From a checkpoint of a small transformer trained on Wikipedia.
Size: 12 layers, width 224, 14 heads of 32, MLP 896 tanh GELU, vocabulary 5945, 12.3M parameters.
Architecture: LayerNorm before each block, rotary positions, no biases in attention or MLP, untied embeddings, attention and MLP in parallel.
Training: a variant of Adam for these matrices, 742M tokens, 5664 steps.
MLP neurons of a small language model. Each row is named by its layer, matrix (up: input weights; down: output weights) and neuron, and shows model dimensions 64-191. Each number is 128 + 24 x the weight over its row's rms, rounded and kept within 0 to 255. Numbers have three digits each.
Before each neuron's rows, "fires after" lists the tokens most often just before its 100 highest values on Wikipedia text that the model never trained on.

fires after: " w", " I", " (w", " She", " cann", " \"W"
L5.up658:110078133110131147186157139120116108085156130173162105122176143122164100081111143093116106108105120116137128131137168143123159157120136183124061124121094131131145123113133134084122148121132126109096155111085112087150144163066145108141135106135133120123079111181159101083130118117094120099127117135134095127116145119141131161118145147148119118132145115107126146131121137158132104113129
L5.down658:140112085138105133090131151083156150120132148162142100106126145149098111139114135142158107082110072145154133120111130078121125194106116128112061132153151090117110146175167124121109141142128107120147125172120137136143161099147065119094085129133131139113103155128127136172096137104146109130172137125125107125135133122158132127089147104113121113106147135105099119158080180170121154150141

fires after: "ig", " G", " V", " Ag", "G", " g"
L2.up563:134096151114156196141096165112176116114187144129095119159143151157135130088128118122102100121139115104164122130122101139110124141082162151130115112122124115082146126126143150141112172132105118091130136122116138104110120114131115162075112104190112153114082142131103169125131147132151132154106115154080143128099111070102110155132159125111109116118148109105153119163149174136081128105127
L2.down563:111103111144116098156097138078147132139111130155130081155148106140105126100143136126104129138183150149145133143096111152100094109139193142133104140114123129122123145119115106118110127129110130134133145148125147108142134123105146153134112116146095067081146157172124107123119115159111115135137142139135127095087131097138103130129112124156164134153168101133129097169107130114106118158112

fires after: "r", "l", " Kar", " cl", " R", "un"
L2.up847:154135094163095114183100121140133090149124128095150083109125159155118121149126152082161132134101085123155111125091083117122179138092125126097078150107125105132104138118123119123152126176155133142118096100148096106136110154091136144124120120139147130111159134141141148129135144143167090117132137115130139130112119151082131134131149165122101103129116113131100118115164155109146117124145
L2.down847:114110150123148118082114142115117104140132122102143135102128135140178075114102108108137169107122139137123116107136135164133149125181074086127122153153107108108108159119108149138149157161127098149131136172078147136154081134140139170109093129098143109083118148092126162116136119145111150088098085088065117134116187126138150125124142089117106145132088150137155147101117121130103144115121

fires after: " J", " L", " W", " Y", "H", " Hen"
L2.up15:130098156132145131150145107162151069122143132100135122113147168103110149091133174150148097131133074083179153133140155156107181185071113116118131131181157103122121103146148117135170097144101121115150102139138132106151137124124099149143149156104087097122100149124144154102091125100150102142132140127089124110140129121125108178108101158154101097116133151174120159088122118133118128132136
L2.down15:134112124136097129101123144136130063117125128142095113111157122126118111127099118165122152126131123127155125125139128120138140180145150176139139164089164139106160107152118083128121127177116063147191132083120083127141130134138158132150080121082112085099152174153134118093156104168170136129134159131075149176159125139153143105119134114129123107143106104115115147103151145109107128132130

fires after: "\n", " R", "R", " AR", " Hon"
L3.up820:153112097160154112151098134162108121113084093116137135107157146150138149123181142120118088119108101139143146133119163154112172108117108162109122138134155106192136147146121166154163128126108145137104114088145163121102135163112109087129135100151142123151168117061123143101136092100132093163077172103125106140138089123127152122143143133178140123087141156105143135124130114124162124074136
L3.down820:141127123127135069149077149156142144136124153123103133100119110126102126119152141117091141112103132096157133100117133146133147187116151157117086153164128121135142149173127118155160163171161081091150105112176147127131136105139123101151137115138156129126132106089117076104156118101146127134106202110158102158149109119116127160160095129135145111073106151120112128135153118130166123107121

fires after: "\n", "|", " 6", " 1"
L5.up473:122087096104157135130124184139157153139156173120132120147134120091107131105134108111108094120121091143164132121144131155148114113067082112131119096125119183127190113140154134119119114128148118106139157130139124122129135148132086148103121107151136159120118102088141159144133116067132111160103147135118086129124104125135146117154146139168140087074102181132123129201148133161144139102088
L5.down473:085149172174116139126111143121112119125105144134148140126134112091152148161109130111108139096104194145132106145121137092142128129135120141110152139107119155145144061117102115160118122113076159105168115083105141105116124097157118092103146152105149127136146162152145138129129138142114170115069116162098131143153158170116096155166114172116132181114198100110132078116163084095153120110122

fires after: "°", " p", " H", " Ph", " le", "e"
L5.up618:116140137151149116153105172122107066117104084156129127115134131121140120128129141125127126102152084104138121109160117132150153134126129106144158170103136139124140156114160092121111136135101106157135181107141139088130147160123090141098108141123108091090140126139106117122137141141146114128131136117151131129166167105121110084154163148125185077101074100141128134126160094190165132156126
L5.down618:150169105129166132145110146120127114118112125138143116149131161131088182140164151103109156138114144111135068145138128089151118173135138182134141174139118151102133118146116125131104206114107100133124109116098096150123142111153130117115127141180156139112168136151084097114123150146132156114143110122116108104092129139118134136083117087131150185115110101135147099127140137119174141129147

fires after: " the", " T", " P", ")"
L7.up98:120095169099144152127105116136157121130148124181115142113109117136152140063094133138086138104103098081145109133122147123140111148130109177105129108095086125131101155146151090097127146086143074120156143140154150133087127129161109116136116124140112135141142117113120104093090127130159129123067142148172097125121131142167134116119125165155145149103140115144100177150175135135125118123103
L7.down98:134144156136108085157109147191149110102116077111103123113115072164108112148111141121130141109156099032152143147109119123133137163147092105102115128143132111086120147122141149135122119102194089147091111153106155145149139120102089150137137119105150151131098139167179133114141114173140119132135115151159137115104097100154151154115147142111147119135105159152126137125130117148130143138151